Weights of a small GPT-style language model, trained from scratch on English Wikipedia.
Architecture: LayerNorm before each block, untied embeddings.
Training: a variant of Muon for these matrices, 426M tokens, 12995 steps.
MLP neurons of a small language model. Each row is named by its layer, matrix (up: input weights) and neuron, and shows model dimensions 0-127. Each number is 500 + 25 x the weight over its row's rms, rounded and kept within 0 to 999. Numbers have three digits each.
After each neuron's rows, "fires on" lists the tokens most often at its 100 highest values on Wikipedia text that the model never trained on. A number after a token or word is its count.

L12.up270:508534489469496487486487557488511498541444474490528501506456467441483512512501554498489517461498524483505517484481502477514496491449527534491474496518522545468478486530526523501508473509536518470517503478473478510504487524488507481507527514496548514493480476512525524471482517486504464490531497509516517488515513543460547463488525520490469543485505485479452539506474488499530525471435
fires on: "5" 13, "W" 12, "4" 11, "3" 10, " St" 6, "1" 6

L9.up295:498501483502514473502538479527504474471430480515512470512483478490464501522458490465495489499457494478507480528485491495598531512513469514507505467421506484489473539524475483486495507493469517468507493493499504491491465498539544518486503516507564519499526496495520486536499477516500506479528511485517508505529498500507510477500479551499490479444479474568531516506527502492476500524494
fires on: " |" 58, "|" 8, " Length" 4

L9.up411:471503504477551487515457518500492484485471519525558515471466488515509542547508473473461501526495535487500525475492497529517495468485499496503454531492526484525471488521470528519505522530516510468500463512496506471499499517517495465526495490531515503488532534477516487490507504502468547551519562529519505463474469502539509560505475442485471508493530511466526464504471486463484508516480
fires on: "0" 36, "2" 19, "---|---|---|---|" 15, "9" 13, "6" 8, "'" 4

L2.up502:488528480525520518508523448503521523485494519484508531477495473459491509482498499511491485540481501518520481495507475517526503512514476523464476503492490485469487522546481541462492543482453502488470476465513480483497534510536471519471500499511501515511463517505486503522519424543485511527517475510495522467470503500518583527484490489501476510532529490532540455492502466458499474552506
fires on: "s" 41, "ă" 10, " Mas" 7

L5.up718:506468534492470489431536533452489525494527499491470563503523530500529508467499486513507446480467504512510480501514491507510514512508502527523480530447519509549480525510504492496455474462518540478533506526471526542487467494513489488531508490561500480485511508501546534493490496539514501520504501496469531481527512517557507489489490490474520491520473509498512478446507534456504476494514
fires on: "2" 20, "1" 14, "5" 12, "3" 11, "se" 9, "4" 7

L5.up159:486512551456511479470518549516530466481491468507511499514490470465519490512522482501479481536455495533461508460493487511534513496508472458534514494476528550472507521521524502535505476507515538490542471511507519498503508543502485466472549469476517486495533507469484494469518466519467482508477486489510503516468467520459484461489506516490500476503522515505513527448527505530488532512502
fires on: "0" 19, "5" 15, "3" 8, "4" 6, "8" 6

L7.up364:503530504520525469508516526545530538489507513503522510528496522475498477539479476495520519485491463537494472467508490505501505522516499460502470538480518492509490526476534504498475467471481520530542489512524498482511504486544506473490515516486465508481517497527504490540539480523522509480489433510518471491530463505458513512475491506494506457531524498531521540471481458465483458458506
fires on: "t" 26, " de" 10, "y" 9, "g" 9, "s" 5, " system" 4

L2.up23:526479500509527485509483477457561488509502508466509530522496496458474524509492492530437500504500489464508466503553452534461501527473508531483519531498525507506496500553514467480546506451481504503503514480466490521517499547488482521500507493479519518468509439500531548510474474477521484509520525516536499456473441504519559520535500512505517530512454454503521483498492478489505481513483
fires on: "s" 20, " It" 11, " work" 11, " She" 10, "ly" 9, "zu" 6

L12.up155:537512451483510500516525519511516509526495500500527511487454494445499505518501455534468483502470492495492459473502489523502489525468503471548461492482521536525485543530487480506507521542510532512513529495503506457479506462540523508522504488475529500519525525511549462495502495470467486559514512511540482484469470499486472450500475504459448533487496536503494511482511479471500462505489
fires on: " pre" 12, " and" 9, "'" 8, " early" 7, " Re" 7, "9" 7

L3.up530:526485513536485493532511505514469475502505468445516521504472486497502543490491511506509466483491510481491520502542519511499496470512524490527516514487524476521494540508490468496520510483520457495545498563512521540493438477493514506512506502455492486520519484515491500524483505543540475541510507464550484468554524521507512516464490480504515470473445470485470482478478532538520489489515
fires on: "s" 29, "t" 15, "o" 12, "er" 6, "rd" 6, "ate" 6

L5.up722:537522524500544468483513489507523510498493472515535513491478456517522473480532495547489501481450496520487461557527500535439515506513454542506500543528470466510519431464501476470484462567513463505513512529480512494473508474526462526466536514519468500474544497475525490502484489499480510465468477500503498510479508492540501509488489500521501484501494535546486508500500519536555476466512
fires on: "0" 24, "2" 23, "6" 9, "1" 9, "3" 6, " |" 6

L5.up676:509456491525511483536486545492512494530489533490503510469459499497511473487488507474527463466499488504487476469506514471470499506488500514517514535475555489539518536498478446513504490511502497474527513505499485485479440526483479521509522512457496515516476538494480562477504535472457505522534481484581495500469477506479494518492483492491494509484507498479466505494507495502513475503519
fires on: " his" 34, "s" 26, " her" 4, "er" 4

L3.up495:508484499468467465495490504464505531445514472459517494450486482502518470495491474432480531509454489496504481520500495543512490425519513440527467497506507510526509484484473523511456501491493520502463481511493475493485520519484531471494502494559515482503521510485519532497518501493507526512481534526451491520458469540485475493497543498508472501484535542514471504564476499522457484521491
fires on: "==" 47, "===" 45, "====" 5

L13.up66:511476499494509458503505530464500457522496465519507505485460508500490462513494504440492525555493493504490486470548480468477486492490547501491493515509514496461534496517547464479505496533455543514488557515473486493499480539494512485474513538564488541480486491453495479480497517509504495444472484519474510454469456548522531528519475555548483499528487516509510559464492470474475503509494
fires on: "W" 15, "P" 13, "C" 11, "T" 8, "R" 7, " R" 7

L2.up232:496502490458463530527523504478526502495526499503472499516521474491507447491452552512475508449443509514488521523528527481479534473446481476516511513511531500478508526486453538509482542498505517526523515502475507482498473481434506480502533481497489486467483508542489522505527503501523551540512516512473487506506479512460460490465488519554483503508492504509510509541482486495506529531481
fires on: "1" 51, " ===" 36, "2" 13

L8.up489:499458497506529472502548476519467475492502522498535511509531500507491495511510504499457477548533528525438528455519465462543501512487462529498493487495563496541488536525515520482516501468522470485481513483508521536504451467485534491463522556526505529521547506516475536548539505529507483485473462512529487470503504562447512513505453504464475497491514480464456484502474527504472515476478
fires on: "\n" 64, " ten" 6, "2" 4

L8.up390:516516558503519510536510496488553491513511514504503500463448487484508477520454493481539512516483486500494473475496544433468482474487553482499457525498507496512468521477523498481544504474463554499504528515471482513506526472541521496491447521524475517483447524523490527520503514514507479497462458501501510476496502529472509510494474513485483532542499499513490521492494544521487531471491
fires on: "st" 21, "s" 21, "h" 12, "g" 10, "th" 6, " of" 6

L7.up601:483560516476493522477442485496501535452517525517504507497490519527486521513465480484478498476492535521533548496526497477535487480473535480518507445496516529478521505508513502504486536489477506527504505502491481503452543467548485518519515469479468509507495475510492514515482462516507535471518539525520480488474505502511520529475514538527493458514507526571458505474511544491491491470479
fires on: "2" 38, " " 29, "1" 20

L12.up573:549516476520491535535466478536538468520479472510478489541506482514515510476521489526462510482487482524473488494508527449494469530499526493518500522496517486485511467492547485546472540480491501454480513496480525508520546548505487472519544524492547496497533524502517497493460493502508501467471499496498463509486520555534518492496508528468463444523528505486514434504475533490486537466494
fires on: " to" 82, " can" 6, " not" 4

L9.up191:479529494476481517513499516507528529513530507458525474465421447475467493490488489520479513494530520512499482537536474447480491507472517523479530484463493517537510502536520494537485517524471496494542516477502572506519486471514527512498493508496506496478497479454494492500484512511486482526506487520529543496544471437483525485476500557487508464515531490515446485478514467537497529495513
fires on: "-" 60, " and" 20

L12.up354:495513518484504535441516486499478534477487528515465479489517495526486470510487508474508446527532545487467494512465478526498499497437515474503477484527524518529505463559519531520417505485509505569514492518526482535490469443514524480510530499528537508480552494471454535446514489521516504523500506520482483506452500493481529508500491496504520502484484472488523533524464467479510502515521
fires on: "0" 30, "2" 10, "5" 10, " Mo" 6, "6" 5, " El" 5

L9.up670:509560480474501525521537491473492485473501483530494485491501533511479518507493535500469529506503488525491519492493528499488494470483545485490461548461465435541503485521519511515503510535503492491487510472471469487551486510526474483495501528541495470513527495535554546500476510470570505566484502501501515509517487513498498471488495479489489462516532505482525516504472458463512490520543
fires on: " not" 26, "t" 13, " and" 12, " continued" 5

L13.up162:506517534517532463518515487532461494462467510490535490480486488480512463562520514472458477485485519498491486473478501517471468536486471479460499539532475468523485526525485487524484514493473519534502526547522533498497459526529521525515529527523545535477520556532481505489509502523497495527487437511492492520476519489510524482500507538477508525457469477528476544544533509483494514468498
fires on: "0" 82, "5" 4

L9.up212:511455515531557497513489531457473519479461500503570507511519495487506519480457476487432516509507491531482484494515498471526453485485538521509501486509496515513447513498491502495493555513460522488474502500538469524483511506492508474526506510528520515463520505523481493516491518549448519494505482498532530524477485478528544506517485452485483487499491508502539476505452493445457463548517
fires on: "2" 89

L2.up216:508512444513499491489505490523503512527492495512480467497557494479455490539502484483498517535451527487474521534489493503567503564501524565507550468461517513445533480468488515496467477486519503491498499483516509512498560504550516498506472502490517506499498528483506485518506485527500498463499501518514470482451515473529501524485532544531522504545488495525505464484522526468511471524443
fires on: " —" 56, " |" 7, "1" 6, " matches" 5, " goals" 5

L5.up464:487544527490523512508491539457535519484523485534571475531524486463489482505491466534510511532470537490508527515504482547453522507520461528519507486507517459504495461452509470493562470529540494470499506504489492471503511451507490474499528485522477526509522500493506498502528472478493533501510478546509505471491482460518524504474525489497479507498469491483478487475513469493477456573515
fires on: " |" 36, "y" 13, "1" 9, "er" 7, "time" 5, "'" 5

L2.up173:502519488484469497494461508477537462505487475521486531509488504554497503472533526485502519493502516496523516454488497448483459500467497482507482546476496483456491520528519490483493489490524521447507504520534516500527520517493517474520529489479529470482526505508517543512499518528464481476481497540543523478475516529503486538506501480459522518500518499520533483462513477456496481485490
fires on: " may" 22, " can" 16, " to" 11, " could" 11, ")." 7, "." 7

L8.up159:528537521489448530509474517473528526498497516515479482490486476474482478516465507480541508495500503488544495471538524507472515539495476462489493545534464558484450489481510500464509512500486510515459511528486475525469489506413517486506494518506496529508503488519552529513512483511526538504488512482479521547528515490495507511473500503456480491492505536524464536552491438516525505499481
fires on: "-" 51, " " 17, " un" 6, " dis" 5

L11.up318:464471492459498541514512510479452519526485488536527503484471461482534495493500462493496526506497533524462507434505483474479530529438476496501502516476502480510512531515507484505494490535550517510451536504471487504505497512483514521519547504507553493513494486572491523503526521497531510557475522519534492493532488498474514478511459496538488494507466441528509471465434437485515500469513
fires on: " \"" 18, " b" 16, " in" 12, "ter" 5

L5.up652:512476503516484530503512502501472491463516503507484470536522534464521537476530489486524524494473480456519531489549480481458473480502526452507514468480516536508486522500495514501476516425512514485512493499486478494478514473508570477493500471483508463448548514545487543486510460501484501502518457498573485505545503538484562526457512500522552493515484479523478530506509458459492496520505
fires on: "." 23, "1" 15, "y" 8, "il" 8, "9" 6

L9.up444:467540479508468525477492497501530492477456533482449530493481506504499516491460509491491502491493483534481504511528483514484511516495482483477521518518467549512493485492485501526467530529490499458536463464521499451467450477543532525535477495477532465461512531495506509510473494525534473518515477504495465496515523487485536500506486478510515514560541474532459502536477481544509516522547
fires on: "," 53, " and" 10, " his" 7

L8.up639:481475512514512510477472524527500512505480541538483458526543541527484535500517527495561549498486507422507491516513495539507498486505482532490469504484518484532525500511536499503482452495481529504530524476493493466514519490522518480543493526512522505467507491506513463474498484479492444540520486453478507477516482499530512552501511481468498471522491513510527530491490504491503543500495
fires on: ";" 14, "." 14, " of" 13, "7" 9, " and" 7, "5" 7

L8.up727:497492483508529518475502493518493516513507552481519521502488484468488534493479521495480467505520520511485558486532498483484518542507489508575479486488517471502502480501534492514531508497532485469515470478513507478457479509478485492467571506494460508517544543472510508488467506586485508490488454466519505506526487514496496499536511524524475498489530484498494478436517534451460485507472
fires on: "." 73, "\n" 10, "," 7, ")." 4

L8.up249:482497522485489489450484534507524512432468538485522468481498503481468551488453478524498480481488462480495487517532493475541524496513524515532515465482432508476488505469557498505515497513464535513482441507522510490490510463539533512473541504514539504480529492484497496518519508528511559500505502480474555528484495462500529529492546504469502492530511502542531497492526500513493466514532
fires on: " " 38, "1" 21, " |" 15, "|" 9

L11.up456:509498494480462503496522513539505514489507487564486537534502472446551515496453495506486519503488513486490511496477518483479449515466499492503520494484532487539489477500538465520515537546505497502515497514525519456458505532522540526472523499479464465484532512539507467469507535500540527490508478515486479500513489474487486503523490503461521477474485518547477499552473431533512470522476
fires on: " and" 33, " to" 28, "'" 7

L11.up188:504443484446460515482528494472541516456542502473495471457488513512505508501482522491500492503480506507525499455549521479518532480496532490469490457504525551450537501500518511474457494476497508480532516507498500507527478447480560496489532504514503496489499495509547539501476462517500536483522477480524446503499494463507504487482525506495499491542488489552510541539507505499545506517438
fires on: "1" 79, "9" 12

L9.up378:495482434501485514502553481493484485526540560503511536489501462495440528495498491492514464496516532520505506483495499480481491550511499481496507491473511506478480459553507491478501520537453483489527491512498523477492437531511479511501496512516531549501484504498485505435470510540453518521527459515518482519511507480546486536489546474471495474463527518448471525486462521525481475498485
fires on: " is" 24, "." 22, ":" 5, " has" 5, "(" 4, "-" 4

L13.up85:505509514499478518557495522494530519502484478488527523498488499477486524516479473510515512523491452515489482520569507521512515506517513451502466493487536519485512478548502482457543464499477459538415519538437503516475469495486480527522446506484511507512492527519481513462495503511550523513535498550510483509520484509482489487467487454483484474482487547555493490491520525506497517494524
fires on: " " 75, "-" 5, " (" 4, " \"" 4

L5.up611:492517522550507548498514475475479490514482555536492532494501486460517531492474534508482506502517523521484524455523457486468471514499462491515470476482485449489485488478472521518547531503469474531519520482534518496478532527500541518525489487473437521528510489497506526515516483502520532511456483531483471485448500462537510494497515498496446470494490480480483520506506496502484543495439
fires on: " role" 14, "ed" 12, "8" 12, "2" 11, "d" 5, "s" 5

L12.up645:513559466463477504499545516506473487498481497501530517476509534505463524494493501528471484522512488455490553465480505516548494508545483536496521464499510491513489465509535575537478508541515502493508461493533498512468540504554527504528482476468500503502510479482476523512519554505501515511515476509500472489523504491491476484483498512504543485520448465546505448487494475466503489496469
fires on: " in" 54, " to" 7, " from" 5, " of" 5, "-" 4, " with" 4

L11.up364:504510500499513510500499521538491500484485518513511510488502488488498498488496489478479496545534508485519506470514494504467496496476552479565461515499535529535515482495458501514521517516482475536464518512548543486495499473522527464478507493505488516523499557485514455457551483467468484552508491542522470440500483528508525511507533455526465493521475517501508491499496493490489498476462
fires on: "9" 21, "4" 17, "2" 13, "'" 10, "1" 9, "5" 8

L12.up107:502547470522513493480506494525474451463489489501514475539475516474524502485505567509469540511479475523508524516523525442498510514462488537464517489498518517499463480521517527485499472534512514452471471431495516514475475502519539495504484477520487508499526485542475485505495557492501499472478491475484505499544460511516517489508537492463465482470486546550480484475519493507471440487465
fires on: " " 100

L12.up575:526489505470525499480511535537482476479496493519563490490494546513470476500529522539511561525527501497515511530477452513480467443490502478510513467482531543493500481516506489497458509493472501469517484532507499505500507461521527477473519519488508544536514513504485507507523485538467503486489471501455483453523483513468524516527473467459496461498467529502482559497453511447499469535517
fires on: "1" 34, "." 17, "4" 12, "5" 8, "7" 6, "9" 6

L9.up133:485551450516483462462482525487491508496513560461474506440486491477485464489523501465512450483487532474559532515528559520493518509456527497511496522504507497507535478483548523486481498465492513489510491490512544454505491467506472467469503523507518509566502509501513485500524513510482511550482488519521518478473484563480493491486495484521498516501534470521506486486476499539496511440537
fires on: "th" 19, "9" 14, "st" 12, "6" 5

L7.up428:520499549503500498476474509484508523500499550520520510463530475460549462506491484483466479511510569512536528515505431536506467516522477470473510539508498504521493453499476519556501547514477489496515523516499481497500515480536516467452500526519540493505470536480515514535469479488525456519519553520524473501495497475499524493528471491469484521512542466527510517515472501503512513535525
fires on: "," 44, "'" 14, "e" 7

L5.up749:502495522536509496502472556547483469551508495546487507561478473513495510514523555507451469507528495459491499471527545511485531546501502489499491519464513534504508529519493480449490499434474508502508461545493488520492500495500501485513456434509516509478523520512479523461470501517508484510483463474493451492508493532509501511500504530486523523481480521491507541524497511500488474506527
fires on: " one" 62, " some" 12

L9.up408:508479510510483518503503536564522520516494526530541521487490485473481497508538490468520508539481520515498535529495460472463500515488558475531452548542470486477468455544504460484509459505465471523486515520490513528519482537563507491496532502487528594509519463510475472478509503533473470477510504508493479450524511495487483505505490478510507482476495498496468517486460482499490481481492
fires on: ";" 39, " is" 14, "fer" 4, "-" 4

L11.up379:476506513486506461485515514483542484494507521499489509490411508496483484485494520516519521509527514529491483510439491426472474502477477515506453504479488498492456519470504469483490509517478505468518515494491504499455532460484452505498517510493481486470517468543476491542492509507531463545524479531518509502513492497522472491471539540513521486507524550547480534471488538517537460500459
fires on: "s" 77, " be" 4

L13.up687:517498499443502478473519522471489511469481493481500530515500405505565488500444505536465505504534495524498498482517511505497516508532451506496491484522525525477459466496526518495450517521512514485502473513476476489492467466538500465477534531530533513465511494514504490442495496530480506506488534488443536474515481502524515465525470489510511489504484491501514518472496514536520500451498
fires on: "1" 23, "2" 20, "atom" 7

L13.up273:495502533490490479444530489528484473475463534521548499498495524484471514492551495523471497543508532492470511493490487502507491517476562503491481547501500487526499516543496441481480509520504445518549533493491477535486525461527525468506513514499515481474475479485490483529474468505539512524500491473477505504496494528467541452523511513500482466510478522513480517514456442507473480498493
fires on: "2" 20, "0" 16, " a" 12, ")," 7, "," 7, "3" 6

L8.up467:467448512472484517488508526537494504531547487503511509513489489498459473488526483493505532499447501534465538509484471495464510506481496486500481509493516446493498479537525557457521528573540498521477490501545481503484477508492503488526507504499488454482470472487500485508462514531550492507484483546496521521535520470505453498550509496489480503517478525455503513514485513496498448508499
fires on: "k" 24, " and" 15, "'" 11, "-" 7, "." 5

L7.up638:503483459503509497501481479488530485527519528448496524511528522497499542503529532527485469535487502523459505484501501532556477481531505505461465472479501481505484527542528471483542539445448450501479473507487451531518447506507519514483490526532487507452515490484492536511508496468480485498460437512467502539505497467538487536505487535524495475487490544521512496489483447472475491496463
fires on: " |" 33, " as" 14, " until" 11, " released" 11, ":" 6

L11.up533:524480517487503482492514516501504489512491479534533517484498460465448514521471504496467516549508544502498536500491529460478511504532505509465518540494546442425483525474569478483509492463469539510457532472483501454506492497502493491495499509515518530478489509481495546505501506475481504487474472507522495494536484509509547497496468494490487514515493531503527538509441453486514495511490
fires on: "W" 35, "w" 12, "K" 11, "S" 11, " W" 9, "F" 5

L2.up475:485494557502452508512497547477485481486508461535492524511486486490525549470469522512488502516480498557520487452451509523554520509478485495538538514506505489506464509477457508501485538522542502511534514492475520502488444460489481461496542486526503505471487518489481489478481498569478499475492501497484510487484501517471469497492540477506481470483487509512560551451536508483526515493522
fires on: "2" 59, "1" 14, "5" 7, "3" 6

L12.up397:537509528522464451537459514528466491492460459500484500456501523512506499514480524494487527515480521487499483505479500424507445501486483508481470502519497503486511530484565504495496522509467508550493547526460497536479479530507518521508476529492538528483507495513498515504514509468502505544454467501534486447504438484547516487503443509488454490512491508529484506463528487523524496519507
fires on: "T" 21, "s" 21, "S" 17, "W" 7, " S" 4

L11.up31:496494437482464496499516570494501497451520494524525515464521499475482520471526515475461475469513459537488519502498507499544475473483468433510473479513493512541493498483513469510450522492479539530496494519497511522516456525506521491514523509541465533489550520520533507557505512525523525477530516508551502515486461518484472478491490508448484520472525526504490507516531496495500492498488
fires on: "==" 81, "===" 10, "s" 4

L11.up55:441524480484502466539504516466474524480475561525484539467445509497497506465497503509478530510520499457537522478515517483461540537520528477483499476510496478514452534510504478472514516511501500470503518523526496536455546519506539433480545470491512516497520479568499473508532512547522510505492493496464476482520507519481484500520475482470480494491435505505504500491501508499518497495489
fires on: " of" 39, "ev" 7, "t" 6, "ar" 6, " was" 4, " " 4

L5.up309:484513506513496488525503456505443516489490535499490502529535516516534555541498528475517490483470557514519526462551483470505505513517488525523489480508474523482530524473510545482515485528550502526544482566521468478486497525529511501481503438521513483517506487542494459497495463485547537553474523508511482470495483439465506466508492477498450515529465519511542518510507490486491497504479
fires on: "ly" 23, "ed" 17, "en" 6, "d" 6, " especially" 4

L12.up611:446470495473509554470542505532466488483503500491520501503517507497496499530538468500450482535517486489541553502515536482499509477446501487479484521519479501509494514520508472486494494533517511510521481521519522506490433516510494504497572503523509532559529511551521538547502475518451501524516473479479482462507472478483524496487503502473485479483475524508525499491517519463521534531474
fires on: "9" 20, "7" 19, "5" 12, "8" 11, "2" 10, "1" 9

L12.up750:489545492540497498505481469536542495518494497482473514507480516521472503478495460495492501520510492521464489523499530499500536514509560519548441516516470446509494491490448495493499525482519457488507542493493505462505478469504529498518508506494520511527527488519478503448526491521510471485471493473509479471492506495547504493500481558477483511455516485511568539520506549534503518506488
fires on: "," 31, " —" 12, ";" 5, " who" 4

L7.up147:500538493545452538514483519527504530541511522534530499474478469471501511518481534542485498528482508511485457468518438497508509527497495445507463497478456455470510501497528536468500483505531486489504508507506483474525484579525507498496518503546491505486501484475502541502488494516489494541497487501486510458524525491505488502519499459495493436489550501526448513519487512498523502458499
fires on: ";" 47, " (" 18, " as" 15, " —" 6, " –" 4, "-" 4

L8.up373:495529506505477480566497513510516513501511516517477468491449482493468531508488530486466513484522473508526494532514514461511504505488535502477479509500508483535475498502505492493470559530524534493479475494521454522547526527467510466512535560528492530511517463468510503533546546488476548523508499572508516478488535532467512492553489517482454517465475518528526472502493478487486529507509
fires on: "/" 33, "-" 19, " " 14, " to" 8, " W" 6, " of" 4

L12.up26:516513487486498447527488483526497497499500522502530499482501517468453493499494471538497538561500484485476513475493499498539490529514534535525472479459503496542534502481540480456500486488475483488494509464544497505519493502513503459468518549485511494507486487447517512525453487517459483500499517521490456487498465509500545486533494562462460472485478534526503513481497495453500482513503
fires on: "s" 17, "4" 12, "9" 11, "S" 7, "6" 7, "8" 5

L9.up703:472489488455530488498522491495513491490509497500503531510479458455479507485490549548474515485493472556535483502455478447498482491517492510480503539483522505481478470543451506514498494456451492448558485532521499538510500501466502506497481495497465536438529502491515546561513510516521493474501496481511541520484464478521558531474509481479518469520517518539472514496511496527504503530524
fires on: ":" 17, "s" 15, " hold" 9, "ed" 8, " develop" 5, "ing" 5

L11.up237:491484525510503489498483445508464463535489489518524479494491494466508505508494511473502463471487473478471490549539509502477533526495533516476487497499507523512423476515526507492541479502499487534448462452467488513523485532513470517504494543503501487512497495495496500496512560493476519491474527456496554497454455549506493515486529505521538486481552533523522480478474478509502521496496
fires on: " " 42, " a" 8, " =" 8, " All" 6, "a" 4

L9.up330:510476502510485475479531492496473520501527481547510505531533452497465539515511499506502521470453482527494518528497489532472518498530495516483538553456544467489466434544522508484471450517487523474494514510529500503477532543531499499482491526469465487514457519488519503479482515499548497487545507513495529526492469499493523476506486489499514483492512523488470504511466502479524532483529
fires on: "-" 59, "." 8, " by" 5, " –" 5

L11.up574:496523469446484515431517548493500455507535550436528513489464509461499464531524514461521518478493537510486542437496495515479506481481499530490486535485509484480526416508513536526494520506502540505533512500494533509521521487484487501506511489496523458517501522511508534464518520528482514558481473495485551499512509551504508527474501511473474525493499513521480480507481496513480502491472
fires on: "0" 20, "6" 15, "1" 15, "5" 12, "9" 9, "8" 8

L12.up643:464474445482533511491526488485521466526471542506502515504504484505485467499485506502491510489490523536465547527486516509529485531487502482528511475487453529510500480501549498501526519563517497497523528476528482490477453517562490521548454521560509542503507528505483499527535510501559477509506462466466530491515483468515496483503487466526513471485461518522494438494489491576508472482500
fires on: " the" 41, " and" 8, " that" 4

L11.up431:483472503510551493493533482507535512495485537490529523490436471497483502506491479531484496490510461526524531498486447522491526525457494487484516498506503494490516554477518487513494442473512509518502502497515515541492502497531481512495501435507479501436468529533479493518579477440510522516478503513497516518487512450548567512493521514497487500501533518510526495525428493495492474494470
fires on: "s" 40, "ing" 15, " " 5

L5.up661:580453504522520487485492500546481529524437534463533507444463542523521525489471503498483486525504500516500514459540501486478469494525515424515525473478515512501534480531479523452524537494469535488479490465506497503463515478513476473471493542502531524504491472488508518525537525514504469481496490512499461452489531532461528490513516505476492480489491530511517508505495477480503494494522
fires on: "9" 27, "8" 24, " of" 13, "ome" 6, " early" 6, "er" 5

L9.up19:512542488490497502501510531476510534494487492500488533527506495533494533444469512493540470532510517496506541479454530487526514489511498495468513509477476507519510496541518506523483483509492466475449518513479429479513437517512521515490476508549507529485514530507526550494449460505528490555463508496536544501480508494549504520489532489473482528503521550538522472469511461492509501492510
fires on: "," 74, " and" 5, " |" 5

L2.up318:490526518518517485472468481542479488480476498503461476493489508515453468495523503502492495495531538501515497478527517515463571494495512462457485475490541507485516514506478484478506484518460499479525474537526502455463493517481530502472488515489474510454502487493504462496510462479510512498472498478465497495501495536484533528492490484480485508495551538534506527579531493513469515470561
fires on: " two" 28, " several" 20, " one" 15, " Other" 9, " other" 7, " three" 5

L12.up240:502458522548534533485500501509477490517482530520562528536497513481503466486570467496485467475530489501507488511524509495523478523476488489480466529478491512477484563499494491499517555474479515487529489492516464526497459493509537501492503496492527549513508532507471541502497463493498482543479454518486507500494518483521505537523513470475523502467549546483483482527490494501534535520516
fires on: "\n" 65, "0" 7, "5" 4

L9.up223:525445486556535518530503495513509476494511465473504494552478431507505442441500535528496485488515519519492502519485470497523474495506501498497512509474539488533485489497490519511506477490488523499479541496464462507498459509482532466473511485514495524514501550528509479490495507544535479485497484575509552540486471523488493510563491469491531511489510584491503540535482523507474490524495
fires on: "\n" 42, "ic" 7, "re" 6, " co" 5, "f" 4

L11.up395:504486500506488543451522546528500486493534484470443484559509501478482496499517532492506530497517519493494466513485447494502504518483513492515553458467556452499520490429530535477483469488467522467539489496498545526504504492510525473487524506551502525476518502485475492520514506481497525542539488505502521524532454523474515529481506474507508520521456509503496570534517489524476506506449
fires on: "1" 22, "5" 16, "2" 10, "7" 10

L9.up725:531502491490547491483520486524448494488528524493478544476456486543489487491481533482509501521505506503484521484439454467481530501489485475450498574524537497473491507529510503459480491462513472522471501496477481527511499465514518473527540488513515508463553504537489472488498470508525519542506501510482492518476520520433500519472458512526480481501505494468527496575480527481517485508513
fires on: "5" 38, "7" 8, "gi" 7, "6" 7, "9" 7, " an" 6

L3.up340:563468499534518473518501507506508497447491546493503486484495499490518511537445520471531506473475535474496474533496492503483474490532543526491497467496521518472540524513478522478463488499544516496502526533514487471519465510478532504519509431492510491461529452468469487514509501459511496510520537478466450523506475494492514525527505531499491507534478522503509525552504519491510466488471
fires on: "I" 15, "d" 15, "ed" 11, "ang" 11, "Z" 5, "Music" 5

L11.up485:490525485514488470510519504529440497467540482524527491507487533443494456471475540496435493469514476489465504482507470478516512524529490527465516494514523544503479448539523482501508540505491507508488466483477471522529513485516469500523545498517488503470517526497506505478495575512509548485512482503518480515502480473514487559486471480517506491521460504563474504492504468525496534497472
fires on: " " 56, " to" 14, " \\" 4

L11.up577:529495512499465523523546491495471435509489466551511492476498495472551452489505514490483489499469521493519495485473510504517466533505512521466519486477535517509492481514546543472490454521516524545508496470481524453525486519504491511492497525546516534513509485523439536482486525493511499518459497466535517489524471498460494500489489520513504508494538512533498515475468477487458491548532
fires on: " a" 29, " b" 14, "c" 11, " \"" 7, "n" 4

L5.up351:472480512479517528485481455493503502510522505517480499544535499509535486522474521529528529502467497490492479518475555528504479451488518553530472455530511521521490475517524493564517514519493467502499533476499505536475538502520507474497508494501516452515555541505510502563457506474563482475497505488529501499503500525522508479471491506501483486422486513478486440520482531491475461493473
fires on: "===" 29, "an" 16, " to" 9, "ran" 5, "s" 5, " Passing" 4